From a checkpoint of a small transformer trained on Wikipedia.
Training: a variant of Adam for these matrices, 204M tokens, 6223 steps.
MLP neurons of a small language model. Each row is named by its layer, matrix (gate and up: input weights; down: output weights) and neuron, and shows model dimensions 32-159. Each number is 50 + 15 x the weight over its row's rms, rounded and kept within 0 to 99. A neuron's up and down rows have the sign that makes its largest values positive.
After each neuron's rows, "fires on" lists the tokens most often at its 100 highest values on Wikipedia text that the model never trained on.

L2.gate140:72 41 56 26 59 51 53 69 37 57 37 41 49 77 50 48 58 59 35 57 68 26 60 85 60 63 31 51 65 54 53 32 54 31 20 39 38 60 50 67 77 52 47 52 64 68 33 51 74 29 71 67 47 37 32 38 40 51 75 54 48 52 42 91 69 49 52 32 42 25 60 61 45 64 72 49 38 31 47 43 62 58 79 60 44 70 44 55 70 54 43 16 40 58 33 38 76 59 59 49 66 47 52 30 75 62 43 49 54 50 51 46 68 58 56 54 52 38 67 77 54 25 42 62 34 40 36 71
L2.up140:47 61 59 53 70 31 30 59 54 44 46 44 19 69 77 52 58 31 39 69 80 51 46 55 46 77 32 53 41 43 37 31 46 49 47 49 22 39 51 63 60 50 63 54 64 60 47 40 45 40 38 49 48 29 53 49 43 60 36 28 57 43 64 38 66 67 41 39 52 41 31 74 56 30 69 90 69 50 30 66 57 46 49 58 45 53 68 57 60 38 59 57 49 60 59 43 34 31 55 59 59 48 59 42 25 47 38 36 48 33 35 62 38 56 52 37 56 54 55 80 43 53 41 55 23 25 61 37
L2.down140:32 32 45 33 35 61 41 61 30 56 86 39 51 44 26 24 14 64 38 54 40 61 65 44 48 41 44 45 42 71 64 60 59 41 62 48 73 72 52 52 45 57 56 27 58 60 69 57 66 31 26 33 43 69 56 30 49 50 56 76 42 32 44 43 46 35 57 71 46 63 44 33 46 56 19 32 65 45 82 40 45 88 37 50 52 59 23 35 17 61 46 35 47 64 39 45 59 72 40 69 61 63 76 40 46 29 40 40 41 40 65 49 77 62 48 79 33 22 40 51 59 47 37 29 54 39 30 46
fires on: " ", "al", "g", "ch", "e "

L2.gate82:63 66 55 45 45 51 47 54 75 59 54 51 41 44 55 65 50 73 58 20 52 32 30 41 52 47 48 48 69 55 40 56 58 50 58 09 30 56 20 43 44 57 57 53 41 41 49 99 52 61 33 57 33 76 60 27 47 68 69 46 36 54 32 58 36 34 71 55 45 64 15 69 43 64 48 47 65 41 29 70 79 43 02 58 49 59 60 40 33 57 41 65 56 67 54 43 69 49 54 47 46 54 48 66 68 42 60 29 27 25 32 63 41 66 65 49 41 60 55 48 43 55 60 40 34 94 36 47
L2.up82:35 67 62 45 43 35 70 38 50 44 53 16 62 32 55 68 62 67 25 33 33 46 49 66 22 44 67 56 36 51 48 43 41 28 55 65 57 50 51 53 37 22 64 84 38 29 71 53 56 55 15 31 39 48 81 90 48 29 48 42 52 46 53 43 49 63 58 50 22 66 32 33 45 57 60 24 28 26 35 53 58 45 41 51 54 63 63 51 25 54 34 24 28 57 44 63 46 38 67 39 28 45 60 73 46 50 67 45 55 50 73 40 29 45 33 60 48 68 57 45 46 80 50 32 73 55 35 26
L2.down82:63 70 48 72 24 73 55 66 47 20 38 59 48 68 42 54 63 47 78 51 45 94 54 43 71 63 43 73 57 46 78 80 37 74 56 55 49 40 46 39 51 50 58 72 49 34 25 40 59 35 32 63 72 48 59 36 44 75 55 48 41 59 46 48 32 63 64 43 54 51 49 67 66 58 57 54 57 47 52 36 27 73 44 61 24 55 78 36 82 33 71 57 46 78 56 29 55 69 43 42 74 44 55 42 60 37 28 53 31 45 61 33 52 46 52 37 62 29 48 35 40 65 72 33 44 76 48 66
fires on: "y ", ". ", "over ", "ow ", "ond ", "to "

L3.gate422:40 70 49 56 58 20 53 59 28 67 12 28 65 64 46 51 56 77 51 62 67 34 29 62 16 41 41 61 50 64 33 29 65 49 60 47 34 55 39 49 38 44 52 65 44 67 73 21 69 92 47 50 37 55 56 27 43 37 53 62 50 49 61 48 16 15 44 65 69 32 53 55 53 62 47 69 59 55 45 37 49 50 30 52 66 50 52 45 35 65 48 48 60 52 28 41 58 45 61 55 76 41 67 45 35 70 58 47 54 52 72 53 39 48 36 53 48 52 34 57 31 44 25 56 62 35 47 74
L3.up422:35 65 53 45 55 36 45 41 49 36 49 50 53 62 49 56 48 73 52 49 53 61 33 58 43 42 46 57 74 83 42 54 73 49 46 70 32 47 44 64 76 58 73 79 31 83 64 11 24 68 65 37 55 36 54 61 66 54 52 81 55 45 61 60 31 54 54 55 43 44 56 50 67 45 38 62 42 44 57 22 58 59 41 44 43 69 69 42 53 84 70 57 58 53 63 34 62 30 42 57 65 52 66 42 52 48 65 66 46 51 68 50 41 23 11 39 43 51 50 30 40 35 28 47 45 51 33 61
L3.down422:61 02 50 35 36 55 58 62 72 16 73 51 56 58 59 58 41 50 60 51 57 41 32 49 36 62 45 46 33 82 59 39 42 38 56 66 62 79 68 72 45 47 66 55 32 47 55 45 33 65 38 31 62 70 40 65 76 57 30 52 42 65 56 50 64 72 34 57 36 63 39 61 48 49 45 49 44 54 44 45 58 65 49 66 41 55 41 45 65 51 49 57 58 55 50 68 65 62 37 40 59 36 42 32 49 51 26 78 42 23 32 37 34 24 59 36 48 60 53 29 36 45 42 53 51 58 38 51
fires on: "\"", "ome ", "t", "ant"

L2.gate222:43 60 53 85 63 56 71 33 39 60 48 70 57 64 56 39 44 53 59 35 43 64 46 26 53 83 56 26 61 32 51 56 53 58 54 34 60 54 48 39 48 53 42 30 46 60 42 48 79 69 56 43 74 63 42 18 51 49 40 30 36 65 54 28 47 19 57 53 76 65 48 56 53 42 48 65 56 43 49 22 35 81 51 54 53 60 47 45 58 62 69 57 77 72 81 35 59 39 47 39 44 65 49 45 40 52 40 58 42 31 47 56 31 52 53 60 75 36 58 32 42 41 70 48 44 46 49 36
L2.up222:64 50 67 33 56 71 51 47 54 67 81 26 36 49 63 76 31 41 19 64 42 59 64 34 37 62 38 22 58 74 35 38 43 57 33 44 59 39 56 36 60 30 48 45 81 38 49 30 55 61 48 48 28 50 58 56 38 36 11 52 53 41 53 49 51 46 73 73 32 28 50 41 66 62 38 44 38 59 71 42 56 72 60 71 53 48 51 38 33 34 57 40 59 31 64 50 39 45 53 64 63 34 49 54 54 22 55 80 58 18 60 52 50 38 35 59 65 56 74 58 18 49 33 63 23 46 38 47
L2.down222:38 60 23 60 65 76 63 38 46 35 52 75 66 51 52 38 55 51 67 41 62 62 56 32 46 50 54 51 57 60 51 38 38 54 53 27 63 50 50 56 33 41 61 51 38 56 65 27 39 70 74 67 35 58 40 47 30 49 12 61 31 33 46 44 40 48 39 77 75 62 32 60 38 66 46 43 34 50 56 37 37 71 60 59 62 65 70 19 58 54 66 42 59 80 86 51 45 63 74 43 69 48 50 50 62 62 63 49 36 35 44 58 16 56 36 60 43 48 47 41 54 26 40 56 25 46 59 45
fires on: "pl", "r", "gr"

L3.gate181:77 59 57 72 36 61 38 44 58 58 46 43 38 86 35 22 71 74 37 49 42 39 46 63 05 36 45 61 81 49 48 24 60 33 53 13 43 43 68 41 36 61 36 36 78 51 57 69 68 61 55 67 33 55 48 37 58 57 51 64 67 48 44 89 55 36 57 19 51 63 42 75 12 47 45 48 54 36 29 45 45 47 47 52 58 31 69 47 44 50 19 53 55 63 58 56 48 29 49 45 51 47 45 42 57 51 43 76 43 50 43 56 65 47 69 44 58 44 53 20 61 57 36 73 54 53 41 60
L3.up181:61 38 56 47 76 42 34 45 31 52 26 57 77 53 60 62 42 53 26 72 50 25 49 76 45 64 42 43 37 24 38 38 31 48 41 57 54 57 50 70 29 49 48 34 51 40 46 56 69 68 51 56 72 56 36 88 33 40 59 65 57 34 36 41 66 50 43 43 80 64 59 42 42 35 08 64 28 32 59 38 44 36 55 49 75 56 66 33 57 66 30 79 26 66 24 40 65 81 48 48 42 49 51 66 24 43 45 49 32 61 56 41 62 69 48 76 30 46 71 72 41 42 51 46 75 72 59 61
L3.down181:24 61 52 66 38 61 58 35 37 54 62 73 83 47 58 41 29 37 26 51 69 59 34 52 51 61 40 44 55 29 53 87 38 59 48 64 43 50 52 35 37 59 89 53 40 52 39 35 47 55 37 10 52 41 59 83 41 36 43 44 49 58 40 49 64 33 01 20 49 52 43 42 59 63 29 49 60 50 65 44 50 44 46 32 45 50 35 43 45 28 43 50 51 84 61 55 35 46 59 70 76 50 63 48 45 36 46 56 49 38 54 46 49 28 17 49 53 44 55 33 40 48 76 17 69 59 57 72
fires on: ". ", "that ", "). "

L3.gate272:36 33 62 44 60 68 39 75 43 68 50 32 51 51 53 60 41 34 69 33 45 49 37 44 68 30 46 58 77 68 51 56 25 33 33 28 38 53 37 33 58 42 57 38 40 21 50 39 23 55 52 48 33 35 27 57 52 38 52 30 66 49 46 54 72 70 47 40 52 52 26 61 64 67 66 48 41 65 60 49 52 82 68 25 25 66 52 16 74 43 53 61 66 61 46 47 38 61 66 55 54 44 55 42 64 36 13 72 67 24 39 50 57 51 35 69 47 51 39 37 46 25 65 56 58 46 55 74
L3.up272:80 48 72 51 55 23 69 56 47 43 68 68 44 53 38 52 53 62 40 37 58 51 57 30 33 53 42 17 70 58 51 69 52 43 52 40 51 51 51 38 63 65 46 52 53 33 56 48 55 48 21 67 43 32 51 27 52 53 47 45 55 47 67 38 45 68 40 67 62 38 53 53 38 76 70 53 13 45 23 46 61 41 52 15 54 75 38 54 51 49 50 43 57 10 57 63 46 53 62 40 63 65 29 30 60 48 48 40 56 34 62 89 33 54 39 53 56 60 62 68 37 46 52 46 29 67 45 85
L3.down272:52 50 23 73 52 72 59 28 32 58 40 64 32 46 49 40 38 48 77 39 49 54 50 47 33 60 39 63 80 32 62 53 37 32 53 66 72 75 79 60 39 55 49 52 59 48 61 43 63 36 69 35 73 69 24 39 58 55 34 57 83 58 82 35 41 74 67 62 59 75 52 36 51 34 55 45 46 55 68 48 67 68 24 80 30 79 24 46 15 17 59 38 23 63 50 53 51 25 50 62 73 57 44 69 49 38 43 41 41 38 61 59 60 42 42 43 54 46 85 58 62 47 51 68 41 59 55 48
fires on: "and ", "v", ": ", "of ", "ong ", "pl"

L3.gate371:40 52 33 14 27 58 36 33 44 62 38 34 85 55 65 47 53 73 51 34 38 42 72 58 66 44 39 69 32 73 32 50 44 47 54 43 59 38 26 61 76 43 70 33 65 34 62 45 46 62 61 11 62 51 52 84 26 41 56 59 35 70 29 70 43 50 55 42 46 60 47 55 87 69 49 54 55 29 49 37 24 84 46 34 61 57 48 39 62 54 78 42 67 20 29 63 39 53 31 57 47 44 59 48 36 42 41 79 37 61 74 45 39 69 35 69 55 62 53 63 37 52 43 42 62 44 31 56
L3.up371:73 65 40 60 52 51 37 35 33 63 47 39 51 42 48 47 22 55 62 56 40 55 45 71 39 59 48 54 50 45 56 32 27 70 67 40 76 27 48 56 21 30 56 23 43 27 27 15 62 61 46 42 70 73 50 40 38 46 36 56 60 39 53 26 35 62 69 32 59 31 50 56 71 42 47 52 39 28 38 12 13 74 65 36 71 46 43 50 35 57 85 25 59 26 32 58 51 49 22 39 72 48 41 19 56 49 45 76 41 43 46 65 78 54 42 79 78 30 63 51 34 48 33 50 57 44 58 61
L3.down371:50 48 17 58 27 41 85 60 47 13 56 67 46 68 31 25 57 47 30 48 55 37 28 40 74 58 35 45 78 36 61 65 45 43 52 36 55 70 86 48 43 73 39 50 73 87 51 69 30 17 49 83 54 53 38 42 60 37 46 62 51 35 76 43 50 48 51 38 92 65 40 37 42 56 35 39 39 46 41 48 59 33 46 68 58 60 44 56 64 55 68 50 58 80 47 35 85 51 46 67 32 63 53 49 63 34 29 26 62 23 40 73 70 65 57 56 42 60 24 74 43 32 16 67 53 42 34 36
fires on: "that ", "pl", ": ", "ly ", "ther ", "y "

L2.gate194:71 37 44 46 44 59 57 50 49 61 63 35 75 61 61 70 54 50 52 48 53 72 38 20 19 46 44 44 42 54 30 46 61 61 70 61 65 32 37 21 45 09 32 46 44 39 74 30 58 63 34 40 28 75 55 18 49 68 39 32 39 71 42 60 29 44 66 47 45 48 73 65 29 59 53 50 57 34 70 60 50 64 33 40 53 36 48 28 63 49 46 52 54 29 62 55 80 51 52 55 68 24 35 40 45 61 44 77 55 49 75 47 56 57 67 75 71 55 45 57 63 43 87 60 53 56 64 49
L2.up194:65 35 24 31 44 65 41 55 53 46 48 53 73 60 49 51 60 39 39 53 37 50 53 55 60 65 66 48 27 35 60 68 74 68 46 51 67 50 47 29 44 42 31 49 49 64 64 33 49 64 56 34 30 82 49 37 32 61 71 44 47 51 36 37 47 65 47 31 56 47 62 27 38 38 20 85 75 35 58 53 49 67 57 34 71 65 62 35 50 76 81 61 33 47 45 68 35 53 58 45 65 52 58 45 22 54 55 56 34 50 50 61 57 34 55 86 47 43 66 41 65 26 61 19 54 50 58 51
L2.down194:36 27 51 54 45 33 39 55 49 34 56 35 76 58 68 58 38 37 30 42 79 33 13 37 62 62 32 65 41 50 76 59 41 63 32 41 52 56 59 72 66 50 67 65 37 54 50 61 46 63 66 23 71 40 51 78 23 22 44 71 44 26 23 47 44 65 46 32 45 66 56 49 46 35 29 52 48 59 53 42 32 52 85 20 67 52 59 45 30 66 76 67 47 52 35 33 08 58 56 58 30 40 59 45 61 59 53 35 53 37 46 65 30 63 53 74 52 33 60 49 54 38 51 46 52 74 44 40
fires on: "ed ", "a ", "the ", "an ", "os", ". "